Weights of a small transformer language model.
Training: 1180M tokens, 4502 steps.
MLP neurons of a small language model. Each row is named by its layer, matrix (up: input weights) and neuron, and shows model dimensions 128-383. Each number is 500 + 25 x the weight over its row's rms, rounded and kept within 0 to 999. Numbers have three digits each.
After each neuron's rows, "fires on" lists the tokens most often at its 100 highest values on Wikipedia text that the model never trained on.

L5.up694:533485500447501476497493532508483495508426482537508495542510476492511521514468531522508508476471523508475455515521522519498486515454483473532486538473513479488510501442498473499549509465533515508439520504480420529493503519517494507467486495507480495487510518488483525524472525482507490455529477525529429492485462458478509531471459454565507503499458508527495493474454479503542491512502514490477506466516496500499519571479503522434518497480524494514473484466493517518516459487483482470478524498501474501539509508505529541472486521459513558493501494484476495532488503499459514520489517515522506500466507543506499520525530497493487503516565490500499493482534507511544539489512533468464462465507502540481501526526517507493465515491478517518485490493469491468515475494447540
fires on: " sh", "qu", " t", " w"

L5.up177:496520566518543482504527440504506502526544475471445488500471545575479523513493538510490503509487504506501501472515487452521510536563557504503479480513460500544507503505457500512492463514499464478500507475502498517484518483494468554512501481509491512491491544543502497556526494488513447488481496492516502506528521466482485533478508512479499517471526513495484518535513469488467508505474480495490496515551490530473511500512530481459508495495469481535493518514463498547526525525527501510491450463529516523502536529508501493471482474490451465496485469494549519533500451517504483525523510495466491500498470488473437484494493521475537496521539465481480490492500501528489489447483478516498522488509489503503522531527512537490528498481494500423468486455501514487447520476498512
fires on: " H", " P", " C", " an", " is", " of H"

L5.up497:485573483509498504503533529491471504494518517489512536486549492505483474545516492493523503477486475474493538518433513509491503487504513525529494483505500478514472497485411481523476518485510487470505467479507458481585472490494484472505515484498499517491526497494502477497435446486496480524458474491479495517485485523551464547499519540506487504487494522482498543504480530498526465508525480537492500478493494486505509482481470510491504475480484443509520507522486505518500483461484502524493463505523475473504501490505487499470495512460469501493473528446478498483475475516483499508514524484522466553472490499564475539488462464504513495489488507484535439466515521505523527517484517471528545481484524514500504528552549594504501500511491496490504495491508522470496519555493505
fires on: " is", "e", "ic", "s", " W"

L5.up571:492544466501493575519532481484499487515449514494499514505485531459526528424514487496512488428500474463492518523468539519521483530479508492503494459485487560513510514488494500462538465473483479524486498496493534502509495478557505446501498462479502464507511494504483541501517472525466483504499520481486496470481503527484495504490488479506522497516481501536500513496470484500489484475496465464474483485519535484509465514536503520524506508501520546511533479481534467503495468472549511496479477454506500487468534461490533572475490540493487474515476545485478491523515502514495499490508488523520486482498510515513474460489484487493462506468499472512513508577513442513491474467468509524510520458508487458498530445469496446519528497467452518484501472493496511431477554506501511
fires on: " t", "im", "ing", " or", " em", " g"

L5.up941:508514528485537513502515441454507532490557512484507503513475492465473459498481503509501555534491488476512480467500507500517438503537487523507464446527486496454523520502496478529487502518482488498467467497489502514545476462462433459469469487449514489563501502455525498556480483482515506525458571500523454527511471524514456515514527492504492474477542509546525509529517509508517489500526515495483518502478475547478477506495545523510509483527531523527486496496557485525469512534483482479527479514505472506490515535522445516494482529501497493480515517509543477538476489529491488473499506507507455503489487473497473485484563476487464478500515483530490515470511461541502469525496485477519503522520521550496520519480525478525521492505530499457498465489525492473475458506482513
fires on: " I", " is", "s", " In", "I", " law"

L5.up1280:477529470518493555485486477485539469520460463513489502532545495449527488459490544461486562525540535477530488471514469474490484478524511488522520452512508523518482505476473516548537480468488496473426484490491527485491520490454507495485490527505458497519452481517499517488495534445499512487540530492509503508499519532492506516517516493494521490488536480490494497536499479486450461505589518494510469473494513534532499468470518506515509498481521505494547505517489523534520483460549457491532473498464494496473515447505508533427514508485514491530524533474461488481463480492475489476492464541506514484490454491458516527475477540509468521516498489481484511469510535479461557479477521500476476490496515499491497487464513527535516495536490492489499489502491494476486464442477515
fires on: " con", "-", " ad"

L5.up1647:519485531489490539508502507470523446509529535479514532496465471506500514467518485497524527494512484529480520505466498486493512504493482469546491502505451538505444507514512481477519488538487462515513482518485510525482523528495452534504476505494578514507500507495505475530502484476499459472497505481482494470469451493496530493510505514551526491517481488532505539513486522494504519479534489495489515537504549479498509495466559515512480485520455498524509493475515519483494504509471503525497523482483484468516449513472513497532481478508482493504489495525479501528506505480521535526534480538459479442481532534483512454535504480489537497496496494510475520501492498503478519516503488523502460574507513499530514466491496490486520521501498464523525511575503494518507488497524468
fires on: "er", " for", " of", "ed", "z", "al"

L5.up1416:487486498553503490530512516503471484532530505538508459482484500461485518505520490475489504484461528503545486488480481530554431479538488490475465517463466475505448482521468504479476490519505475464475480482515492521497530489523505554496464564490533516474449516506512527533515507490487499536499452498502492500479519510532495491503498503528512513522544487511501546533515528496532531475496521470479512532512504494522549508484523543510455480469500510487499521474524549503483508497497515459503515516479471531512455482506466485513526492513502507464485560467505500525515460530507494514495478534516492497485515482468517551490490523480482453442485514538478500474534496534500518491472484516479514504563445470477492523448496496463522539491520509494465491467488468455514464466492494
fires on: "l", " as", " Mar", " R", " Reg"

L5.up1611:489488486471484528472531509506485492529450530513514490523522479478528530505489472519471478495520528491451465497494498506504530474481493492500516504478494507512463519548493449476515526522546529501538513484457522498485499494504491496449464468506474522509486522498537482499485473501497524508507521522475479504491519505508488502486510520520474536518473462558503548470475508490478470500524501486490489513468520508504525482529470505476484492491497521497479476520529509521499494465491483495502541532512484555446527477524495515492567487509502569488513493439522504526471475466501518499485550486510527505561514454507466525531523532527498504522545526491526485469513513530511507535507505501511525498498520513497556504519521462475499485502483464503467477480469482490523473508523503
fires on: " I", "I", " U", " dep", "U"

L5.up287:454476514534489525515479497480497480510470525452518515501482488505509485468507496500461449501538500469542525452509445448461527518506513518521537503479492498543511516534479527525544466494472470480504492487547531530499497503504523499511423511548519451544500554535468511536532506486434505468521476551505441500490511502500500508468520545529477500449500497513506500503492470501479509517489494500503494505501536513500527494468469528498511489533462507504489517466497441515489487504519524528515478567527484477476498543442471491482528485459496534541495539493513517541528499538515488479484489491477518489508496531525467423501482496492479501475467520526475509480524536503533498486528466463535480494471489508520484508500525500563514454526479517443481514499485502459437492523544508
fires on: " dec", " p", " Dec", "p", " ob"

L5.up86:496502492464557522499496479479518497518507505512490504475515477548528447483478505493520517448466481488506528495542495486505509549483516515458466478525488496492498479501508485494512526544533471468479521530518499482499504490495480551494432510486504485532495536476484529469526492508484478496504504507498499474486502506490472534516466493505485541465480467467456502509513514504462471487472498496452469479507549492467543494540502529485499453479519507479473469490462505523507462461470521538461492452476494520493501479475500543496465476490514519546518486502492531492537523517500516492468493516548484494505474508471495468545494458475524503501534434508523482478497490468490478508472502467527476489509538501458489540491486503492477501503492547536493463502490483526524484474449569
fires on: " g", " al", " se", " s"

L5.up838:536515509482522512539515500475492500533472511505484498526494528470539476474500482493538537494479526519586534440498507503533534492485508531496458508510493500582491508485478503497554486500498529505498505464477522487512507477457521490520469500476476497543516491521488513527536501490498501494485535484511513510498499476478453494543523505477494481528507522479529498514484475481452481454515472522509479495519519479509514511493482493502527506503529483504525471433523523488470494493526492473488492519456455517490519450488493564520496486472556488497536471498488516484487489521502508489475483558497466518498504517506462498548533494512432515538522524463528488504502496520485496509456440519536505538496500458463498508555521484464500540567497490520479519498489519528488494492475493
fires on: " s", " g", " G"

L5.up1360:503491516479478478501499540518492511513531516508532511541516487472490505551500482488511500502508499502552523517480494461511494505529510504488484494512548440498456451519480502476473503475568496490526502499538498511499467516510495510509489505542521529489488487434474534508507548522488558504519496479473508497488529477469536518481553525501511499539509537515516501509476501512508480475497511489473461527495484502527524542499526484485510544489475533533470476536495505516478526531469499523517511513509536508480499545482489520550524474417509486475486477496480498484470504508487487461535515496536510481519435514486515529535527486493490503509521506489462480502534499509467515506498519512540489521505525519485464527491526503486558507560504479528466487539493516513518517580515458
fires on: " career", ".", "==", " life", " of"

L5.up687:528538516489508522491506505482507534517526547515484518519464484471514503460532517516533534500533518507514503499465518488492468546534476478486516503503490546501499534497510506475483516526492513503458511518517533504533505484501455441501475519488490522525482496534510545515497497498506520508462529522520488498448511521528448493559498491496491498477534509513491482502483525480490477489511497476498504488524531488477483473506515510471519494485523528492523521475494476547479513499449571548521488495458535511475481488509479499509536523461494499492538483541521525533480533540523492536480506511519514503497507511521472521468527489507562490491472490486467527486494504550482507507479469465566533490478520516543469440518504510505478479510525536449467485522519489490486460456534443
fires on: "ac", " res", "al", "ar", "s", " de"

L5.up1698:495494483495466541458458507482470519529537497442501485451525496507493530503508526507526486495468542533479477497528520500526511548480460523489518524495467479487476495485518489452517516489530488512496511499555500522506524523498449453455477551517461488476484525478491515536453524512506493500546475520513447470485454528512512497526465481570494535532479457445464493502503479481514496497482511462495487497522503488488461491499489534538452504476535459471505493484522528484463495512527487445536524541489516497537493491495500507496518448494501514465499530481478484509508545524496542502499455499454468479524511480508496509500498485481504501478515472500511505515519520517481476476505503485499533496481515505544461522467523477484476468505519484470476477479486462507457503509477500
fires on: " sc", " sh", " w", " r", " Sc", "-"

L5.up703:521542493495560499506541490443512515505483482467482521512516515541536502471541494489511539491518532497508501507518507483481552485483483512501501520543467485516501520493518501492529521483496501532517457519504538488466517520512498524531454479499553501509496474498478515507527467504538477507479546485494533462533503506503499507487496505515507471499488502508538500473469484477496515500519501457514493489500503500482502494517507508506503494481510516506450525427494508500500551523518532531503506465508529437502483486440477525510536464492544532486491503540493510516512494481533478529501511506516539486528513491494485541532500482510476454467576492498519534516462431495473485495497558496499503453529539478488541464523475502536497520573500496493512558487514515534504477485451452
fires on: " g", "\n", " se", " became", " G", " become"

L5.up1198:494459488490525476513531497508485473472487513509432456495531506532501499467510471516520519464488519493462456515498510515535555443519532522535493488506476475533508515492473497481495442504495513459485491511499481442472531504474558478492477508488500498510507495522480480548518483530517505528499488505489487461491472532494465519504492483492505535494522476535480512494537518484495511521488482495502473514509479571483532532473515519498491495510496545469513502476530472478480489519571483477498525532504506465509526522482516521533533467491544523518489438496498521503476509530542511502498586506527496503552472517521460475533499463493538504475536498499538469509482524491472475523510532478488500528509534536479477523529458512514508488523500496522485549524515498490507498509478502
fires on: " U", "U", " am", " G", " sy", " Am"

L5.up462:505493524544498527483487490533455505509533525493489496474487509491509468472483457508515478465515496548514520518492530521477516533479493524486520524506499476517529530482484502508517477513476454482503459546496525528531509520528501451517486466465500526554502493487478539520478477521513509538525535500509527500479487443511518499512516501517495521535526466546478502478479540483492492510541528456523523483528533508513484469529470514489511479519472512469551475487486476525539528498482511488494499512534476518506516523476493478428472485495562507497527432455467460531465522547541501544496476492534458485511500544448474521529496500506510481507469487519522463485536534508509534481531474522535506517461567495511551486547554527450488502499498513500524531507501493498517493502517522
fires on: "W", " W", " res", " | W", "s", " years"

L5.up464:503439532524503505505501508517517470493510498424417509484438500504509466523478502487513499505500449485447520424499521510525507487522529476505501497519518482532509498494523517517503480492485527494511498486488485478492477505535493506479471446497489487517501534499472445505508483539544536458478489507465460519465520485497465500514499494494479503484509509503502516501512472503523481531470478463501508529482522530476495514492505473513498452511513502497482507501496540492493509492499487532531512490502499540527519469499475473431517494509473487521493478521563484558481535499506518491524483505509502478520489475496495477485587490462500520493530482519529513483487497521478501467536507470479490504475510502482518508572480442531526513508512448538491493507543475527526498491493464
fires on: " I", " g", "I", " ch", " G", " Con"

L5.up1430:525486524575509477493517486463474552477485525499434530519523466528535488486495500518486495447421520524480464512502462495481497515474509517527541490467499489503535518483552515483491521489518499516506508489477477502477493499492495466510527515501528527501522498528509496451492497506475513464462497468495522494535524470478461483508522518547502475512525495531496491524500484475502514511504527508538510517537513486489487505483507511532452515500495484479490499498503534486460507503511500500463459527473501530525480509484470500466519484443510495540502532504518499487532509512478528516487573478516507472545505481480528488502475506476470530480489484523542520535504502504478529502519430463516487547521468488470542506475499469516494497506531582488460487482532518489524534492539492
fires on: " K", " B", " Gl", " \"", "amb"

L5.up1596:527472473484452508473526510490537513516496494510489523474520485504498499543447539501460490494478509468502480489519487475530507502462512467531511504469482510493530500509495511473510483527519480527468505463487508483490493512535513555514476492478478482514545519499552496468484524476498505470485485497486473479442505468501519496469508511488513504455485508532510505508533502472502505484518529517521472508451554477483479492488497513522461462559480483481456449485462511527479503511497493490504523477488486516509529509452524493510482458514472499475500536484489491472556488512495461518476485517520499501588510497503509453502500502524512480471484433467496539484480512494491570508473541458511485497472547475507477459496448496527519502485521522541494485462539498487516505518468455
fires on: "'", "\"", " h", " said", " expl"

L5.up249:512505493537499433541494548497519521501466538497510514465514506459504458531521504493507517509508473471490509508526534513450511507517526503525500501552516478472477477483443523501464508478488496515558489498487501468531495501472499495513508533513525471513524522453475521514482475516520488469530515492487517537449515554500505492507465498469524537449492490481510516513516536496454491442512547526513462508500495497492494458484547539502474466524532516469470538523492559541450495472525507532483538521483523524511520508481493533497466463479462515508504489471484492452508484480511518513494553531506530517472481535490475476510500517470512513473501541467454492480480532613502514528462536468516528508524463546517463527509500479513486503509515441482503528463506535466482541447537488
fires on: " ", " the ", " an", " as"

L5.up1039:543526531472531443546516518522496487488459478535515499469505506500469398483508513511478513476500475497511466460499517517491496504457507511482501520482541542478515468491497498505454517483495418532512486479467531545557528553502518470496503499508523517520508514534481528505498491482500466486507512515536495506467505502531445510552502496532559499485531504514514519466505498478520500520471508469485515492550527456444525468515520514514499531504502491464475536518478491489478519509525495479469526502464476534499495512492487492508455477518479500468448473520512496510514547507484478537530534496505490501545491489497455485499480504543505512525510478495535458497530495515516471501534486527517516522502491533495460509495526528506529486468536485461501551498503522517446469499542483
fires on: " s", " Sh", " S", " sh", "s", "b"

L5.up1149:522497491477487526490538501486488518531487464474494513510509523516508516498503498499523518476507543467499505532479489514468459499456500524503494468521505478547490514483505479470463459497496546462506495470480514545471434541498507559480482463506494524503516526484542472508512500495495497519560492425477512496537483508495475471496538490487530491486527548525541514478531501504475530497528531495474534455516470527507473516482498511505479521495534539492510522485478462514459528511500497463503506550518490503502495492508474474475497486498525488468491496484512500495542545547461467464526475523532531510590471500490534496476517472470470504480481495495509487507514478483506484528471506506460515497526547509482499490487467506460492496487515502479546531512437500545462501477481472
fires on: " | ", " |", ",", " (", ")", " | +"

L5.up1112:513576485538515500486466523498506458490492513465488498540455503486487505473540501529537486462488514514526494542475483503520479493535503492514512477509497504493501521458481495475503517517499500465481495504507476497499465519519554498541483522485514518521486497457505477496524465519501453507522510539521472514515514465496522498478503456509524495497529499498538521502481498511491509489495507476497493471489539509500506504520477482523492485515462463524494484523518487486527522562478505433484486463513468500504520476500494500493536534505504471501514514489517475504506525500502504513486549518524468472495493483512503488478461474534496519456539482535479508476507513517498529488479531551545523497485520501480460481497515491485505512525468501493504525542523527496530507537515470
fires on: " f"

L5.up153:483535529463516454490501490499520497538499521475466501528509520501498465532551468457497466532550528500483510517476458492512482515504495520451553470500521492485525492490537535508467513508490499504446524494451496517489500491486469486460498506499544506484488540465511524485514499468512481486472455512481496495505499481488478501464498501477519544511510495487501531532529497481520525534492458558503515545522539509503526539511480498498496469525471499533543525498504515502468498493474527505473492498564546482544510552520523533504458545541499498511506550523497526492521534522510472547516477538509488497538487486513484486476455510498462543502513459514411532519472496514515470502482472503495490482494545499466512524467505459463510480497495531491483496504498491513497485445455485
fires on: " in the", " of the", " the", "'s", " its", "o"

L5.up174:493490521520536457472517489492509468501521490498461513452485422526519476485520483554499488497508493486483494496492483470537451508489515456482495504506468506513505555520480492501471544496488501491559504452492509520478495523544491543511424530483517480499501513529543548506524507513516491507525491496546517502568516520481497506483512514494541476518494491456501492476507473527517492471510485458512521482483491509511476506505516489507407479483518455513508451513523473520470513524477496549486490483488506489537503483520500537520487498483485521520534518505506498456489481473540449489520507510504540514502510551522496511469515519506489505467517519518507495488492533510507496496480497509506492518507517506495469502513503492473460511490534510523473466491470471433475469486524453
fires on: "M", " (M", " M", "-M", " \"M"

L5.up1622:475497485488485475538479522486517490497529505459450534461496488506511479528471478486476447473483478474478460492481521505522495482483511485496465510477533472482477518469477526532479512500494499479469510478511520469487488525518481523532495514525512497494523538534493477506481541522474481501510477509486564497456540481509501491550559524505459481501513543498497495480508529414455504521543500462523534457514533483498531513508497510483474538488471515528475453479520498456509484514487576473493490495503515597517474486463530558555494502447487515450502534488517499524472520509491515505512499439471520521503481539473512521494490470504510452533479483496503474484503504526449528513503495507482491513548473496528533487490503468534479470538460470511497473506519487499498503504545501
fires on: ".", "\""

L5.up641:538510500514458486479482492530490528480479513488487496480476507444501517521473523486518459452534516537545503457477519490486507492454484573468485526498506507523549455448507493545520484493496521464519515493501500525470518500495518535558504458525510515505474494470458538492504513525521513533492499482501486467446564477510465437502520503485501519482484576512471501540519492521487519539461464520494475493522495510511487547556486508516540504507540487505526473482486487557540487528505522514521468523550545513471506517475488518473469481495480480484495474556457462485525504518485484519473528517476490505546477480465489552459514462483534504525492486466504529497481460490524491444506496485443491500566482509508464513515526486462515503485492510518511491490551498501526529502511494
fires on: " p", " comp", " d", "ic", "ob", " un"

L5.up308:525534482504478507494518491547498461510529486495529504527508505518497571500495555504497506498496457482520476534430481402444529431481491529472512543489460515532496527511497472502475466490512538499468530501472533515473458516481522488510512500483485494483487530483505502519532507493505504501519530492474514513482496485493498444512526481513516481475518478504502499510513511485478451465490529479472526486511513472509483482526482523525498562513501561489494500485529520507501515502510489500478493488460497492549480488512503480488506540464546490478511481500543515515458498491455482472516459535508505516506528508515458504534490493471472496514569523502485489461472501490490514502507486513456480519521519461555524469487443481512500464519465493474552506489514484509493482506491461
fires on: " | ", " |", "; ", "\n", ";"

L5.up1762:547490505546521496519512503527486491501522527510521474491565495490488541501490451435506475521499457508481500525488480527523470475506471509499496482470524494518497518497471551462484512485530532501529503502495530491519534475518460510502475536495489494511493500543489473522528475505501480475492523477507499475494489544489467516506477577532492459498504514481489496512514497430461459508492493521457492532511532496501524475465501503478530494504503533535548466498514526507488485498518486431442563521530562534482489508486484501496513520495513497508474471527495452501535506489501497483519496502503508514501462521512532516504457522500489477490518525519534514549487477506564478541488526520491526479490509521506484528492500495492500499504471496516480484492515486454498527507456496
fires on: " h", "ing", "ic", "ion", " building"

L5.up261:476540526499473503490546511448465488473526445499442467479473464533509494500491541493488502514515470494492474504512512441474455525507536488477494470503516490467535524484489506498532502534454519490490463491531520497515502520523485488485501512506454473438516485507467496483505537509507486482515539493492544494482548500491512499539499523496441534506481499492520467523496485469475486525492484454476487511519492500473491518493473469521517475501477485455521491539527438502505483508501489482523509526465484532494443515496498520514487464486526496510497523420504509491518501528501550496484474477516532516526511510502487500511505509443459502517530469476508480465531583531489527474444502514521490550490489526484519480507489486517504435537500503473494502509477535466440485506461454
fires on: " st", " th", " ad", "ch", "b", "st"

L5.up29:525502514467532515505505462513509485508494480492516503506530503485518515490498463494464526513502494504525478518456503500505494483514495552560526457492495496463499506516482536494511500499507443521508456521532523500522535517522519474490481489525468493527510485520485546499562463506493487488504499502467503499500477467474469522507505455510502533486482489498480484473453498483487550540558526504504499402500508521528559475505445480504486493471487506505500519495527506497470540487488498505489489491492515489502524488495526516502504511511506472538448536519539525504521514502510497530527508503489469482470452496486500501503464464501494472499517512503518478523469500531503500522473517509555489467528529501479484499481537515495501485526488516489539497515477476504497502510490492
fires on: " | ", "-", "0", " (", "==="

L5.up500:525477486519481494496505496477479530477484525542497517550471452510469486500515518520511474548531517507510518518447484499510482465526531488495479553495505485523559515539484513500496509487485524486484485467539465503484501507508494457488486501482504569525519490516529552525528485479508474465532538511468552489510556499535481512481527493514548495486524538508516506495522483490468504490484479454503531482509513466510545494477532523510495462478468506543497479516488471512499512467485493498466499535480526487513468488495500505497482485517473527532476526463531470501504484539527486534466541501488557467545488484512518458492516497463536461515493545509493489467527545503505522495527503532521489497483504478487500467496562446536530534496506522506517502490494507486479534486510488
fires on: " L", " B", " P", "b", " G", " K"

L5.up1685:485484520534510530505493466464489513511503477499470463450490503479496519484471507495498529452486489502490503490454516472484533480475490471542534493518514547474489491510495505482498521500485499482524548447522486524520506478451475518456492476475536560459506491494495517492503475526449509496520542497532431488529468557499499540535481501486497481504517503564507480494476544422502482496470499496472466485493540516509510496494496504459443480544492521477505533475487492489489484497500523513457512492495540500496475493515518479513490508486541446492524532473463476481536546486515523481519463497487502482507484511501488523481474484499488506501445507497493504513521519487535519494496535547484489538493540475484498457511519500504488461489520509555539497565515449478520475485511498
fires on: "ing", "ed", "es"

L5.up1399:459548525503486507502496512487478471483506484490514514523503499517508533545503533483477513562486497513492489489475518520476522480514519509487539490498436492512484507484489491470520501534507538498488511507526527541496522515471492483551525515483469538467469502503516472473506483518527482449517521525515510505501479493470447507404511480498511500486416481519501530506501547544452488520516477461516507486540503519542514503447474469491552478500518493507494542531443501530543533473480483493455483512508546469511477521465490482486533483431493483538515465505481515493491497522522465485465496469481558476490464471480492495463506497505478516522511516500487473507521482512470523478497492501530516503425508509518501469524451480531527538545491481488478499476494493494510498496489545
fires on: " f", " P", " C", " p", " le", ", C"

L5.up1126:511485486529495538476487523470478517474557517516478465481489524484459431503486527506493537495481454488509518509507455500509539482467476499502526490472495479549521504494513471527458498512501489493497476498527485475493481571496495481491469496508494550508496526507473487492509522471507539483562527465474504514477519485542498461529500510499521541498527538477447476478515566482492505551468449507502512527476523463518513492495475559498464494476464490509520538465489491511508512488504525509513500476494467518510488516475516476501512498492519487527493511518509507480529507499525469561454500578511482521553510504485499497510533468515479520501487511529534454518481442486514521479510506487478478516489498514479515521457500545498508511525531514521506469473506500472498519518508504
fires on: " m", "ic", " Bl", " ro", " cl", " comp"

L5.up976:455527521537552479511505481507513471528541503518486544486516489511476473466488502509487493473521465506487460458483502440530513492475506522512501482525500436525515551491479487500476476479485480492506500466503550489460468502518449502484503490496515499521514463491498512527523496513494559511480481495484495479509482496510513512450540502484496493510541479516514509524492513506493495517506499484517507531500504513478494518538535511520508469474478514486508468482494434529472501544501498539487468448498486508492508497477513507529498477464486525492522484517514500474442533505496523484467533492480522429490489494477510503569499563519471488482472536500510514484508472534509457470534491510456432469490485488511531520486526490507489477504500573519516481479503448521437475500489474
fires on: "M", " M", " m", "-m", " (M", "m"

L5.up1528:455547500511490526459486511486489556552511507498506481480528501534488491553596485531527456486490516455508520501489490552499485498520477481490516497491502480481492505485467501484503476501489547480459559491487495464523539492468502516523488486503466515453501501527556511468493519481528504499478502487481506507481491501495476492494507504497531479482514485506472522529464484498460496491527529477485413491489508522491476516528475513503471479551456521488485503488553529496493493504467499491502512520533519474491512485503508507455497473482507501488525493526535512515515524545552486485515515452506493488461544527462489462501468498512510467510509474510515545515493483504565518512512486434507478517485487529528493552515459479501513520493534488505491478466470513490490525488456489
fires on: " h", " expl", " disc", " Best", " Top", " top"

L5.up1713:511555543505470496514495524493515507525490504540470481529500512518493474501462496462483522483512518496499502477448516507493546515487529486490516467519538487527492472463528515418498495495481499471505482507504513488522480507491520509484517488509552497558510503487487468479466485470533550479443486514543497469542518571448495456464488531483536459488536499460506492480480519505462523465541526509517475475522483511478510502500489516526513503494519498461527512492530519535485543535525456521505460483515470526527503500501477505484466495450484531503483493477510497486510499455470520492499471522515468513490503531518505503476564496454499521537519486499491514531485517539496460510469488497539543496509488498532540474507487446494509546501512511483465438498483489485539521549481480
fires on: "1", " s", "et", " M", " the"

L5.up330:487510544493525519485454487482471465562498501484494486506460400533484540503515500532494529491477558475510537505488512449466502522508508459495520502459450541495503462511504498539490510512507457501496527523498535506477465490516503487490490527506518502522485494492482498511444550492528485487523480422527508551514541479506557461513533469467490498494520542494527487500522506490513489520494487492483478477515490462485513503457460459510492471537479527511491518506488488525517502481503449468517479482523499552504503473505481492509510485473509517496533512445543519445517457506476512495516544483516476504491535500505515512448466484469469544503523519484520489509525521507481524487482466561508484466492481507518495511474485468509530537503511496486476511545509490510504521538495488
fires on: " f", " F", "F", "f", " (f", " (F"

L5.up827:511511491470523518542535495479499512532524532487508496449459521498490503480501500473499470530493483521518478501419466480493479470479505524530502503513519472467535536505517505525545490487487489489486512460493525504508541467508509515493527498502523523474483502467500539488486488534483487489471516482521443470499498458492442503518503510495482459471505467511539470487552497489520491519514481483498480451523481529519494483520489509499456485533489493517497501487499479474539497510471506494464465506508515542510452465477482513499465537509499534513506508440488542468482517496506526511507482429485498501525517526492497531460490510503526488477485492526527512499550482521496503470531486537477498446485545478453483423498517496469501504496531467500551512474482497496462513519458495
fires on: "ing", "es", "ak", "iv", " ag", "ay"

L5.up1108:461487557502493484469505530497474476479498501507494532510521489507551469543481532522488508488510449503551491482486495450465524504457482526505521468491498473497505484518525503472473506500496501482500461521508516485460502536519526534509521472484469522504482504460475485503525521487474524476493509480483486508500493473525454501460499506507531510514520531487506506481450543491472497530523457491501457475496540503522566558499488550487526483529513516504540495459470484479508482461539510510511490531502464535488522522506475548533497436485477501466508482473499461516506481514521479490491531484479522515577505488562486530532476515472453456501500536450475491494540486522563482533495538452487509524490466540499501490512504486493547488545487541489510502457451473515518467522516494
fires on: " p", "-p", "p", " | P", " P"

L5.up1554:453486547477460483509485540535508503481450520515501478546470505483516508505480508476561492497509509476507512468456542488484522479508477495532501477551469570476551491516496485480530514474473501534474449493482513561502512479473478494530518475480493513499487480470515491520495489495506437545505538476515491506512526495491511499435510482551493523531477444473520511494495517504533530532486479514510493453483508503507475482496521503500519510552508530505536531505496489500492475457508480494543517477483532479490477509484503511476500516520513495531489505479470523467507450525441506483458488511522502471516481470491498499477495486491490520501480503484509436471490495518492502430519514499492519490479526442505495504499498471445454491518518461525518537545526469469497443491511459
fires on: "ar", "-", " of", "k", "ac"

L5.up1302:471478553490528496517506541541501486511537482499509481500464507518467492486512518463487449497517477448535523519519527508472471560499499503458516450522483538484529503466489466448489490511502501516488525473522532505497478526489500487485461486511523525536474518469478482474483529465519526509490544487499491519510477514519509480532502490525543529517532465523511455472478480533519488503500488540520513479538508473479517480492561481477542494443488509510538458507510535513527533521496464457480482496521476527545512488473485516484473515475477511468486479464533482469489492501481501500450536472499480527481495507494482457472502510514467504466549489491476502558501487527494497503495478541499493487447467526508495577477466516475469515515493498502496483505475532523476537567534490
fires on: " s", " F", " f", ", s", " Th"

L5.up195:476488496491468428477463482463503549486488497493481506516465457447575461507498474492507510499521513476510488482472514497515491530537542506508499502485473449501453490473517501480492511486515493512497468502499504513478483486490510492526504463452553489504544532480477529521553494493550526461493496533508511484486529500512508503520491475502478486476500469503529513499486472507520476521509511485492500455463524506515513489483494494510490483481472530550495529492517522498494516479520519527528491488492524506516504515476474527489472494456505508495519467514496460480522474503502537436524564516498482500559456507486479461437479483452506527539571463499474495491491509526507531528549460502475525497478544504534498503506507458488474499495512485554525526477505508513540479494523483
fires on: " Is", " c", " K", " L", "ay", " She"

L5.up942:469498442529503506485516483514518477509426502521485476543508539479508500494520502522501478536501569513498484491515543504538512569510546514479502490469500512549536509501509483510517523496486531490491480500517509490498507487546506489476500504466498504489489532510503516520473490498506516479486526489496499476525503486429455533524469488483497536479503523450505543524511538473465479545502490516558505513520475466501498531512482475545504522532520501498523506420533515475539467523524484450486444519507489471557541486541473527487490479532506555496520517490495474516518470522474488501479504517475503504486476459523524530455469511488495498514522510506502469500468481508538524528491507547469472493483490502515521471479485489519484540535478532474468515522486506525503531493503544
fires on: " r", " curr", "omin", "on", " R", " subsequ"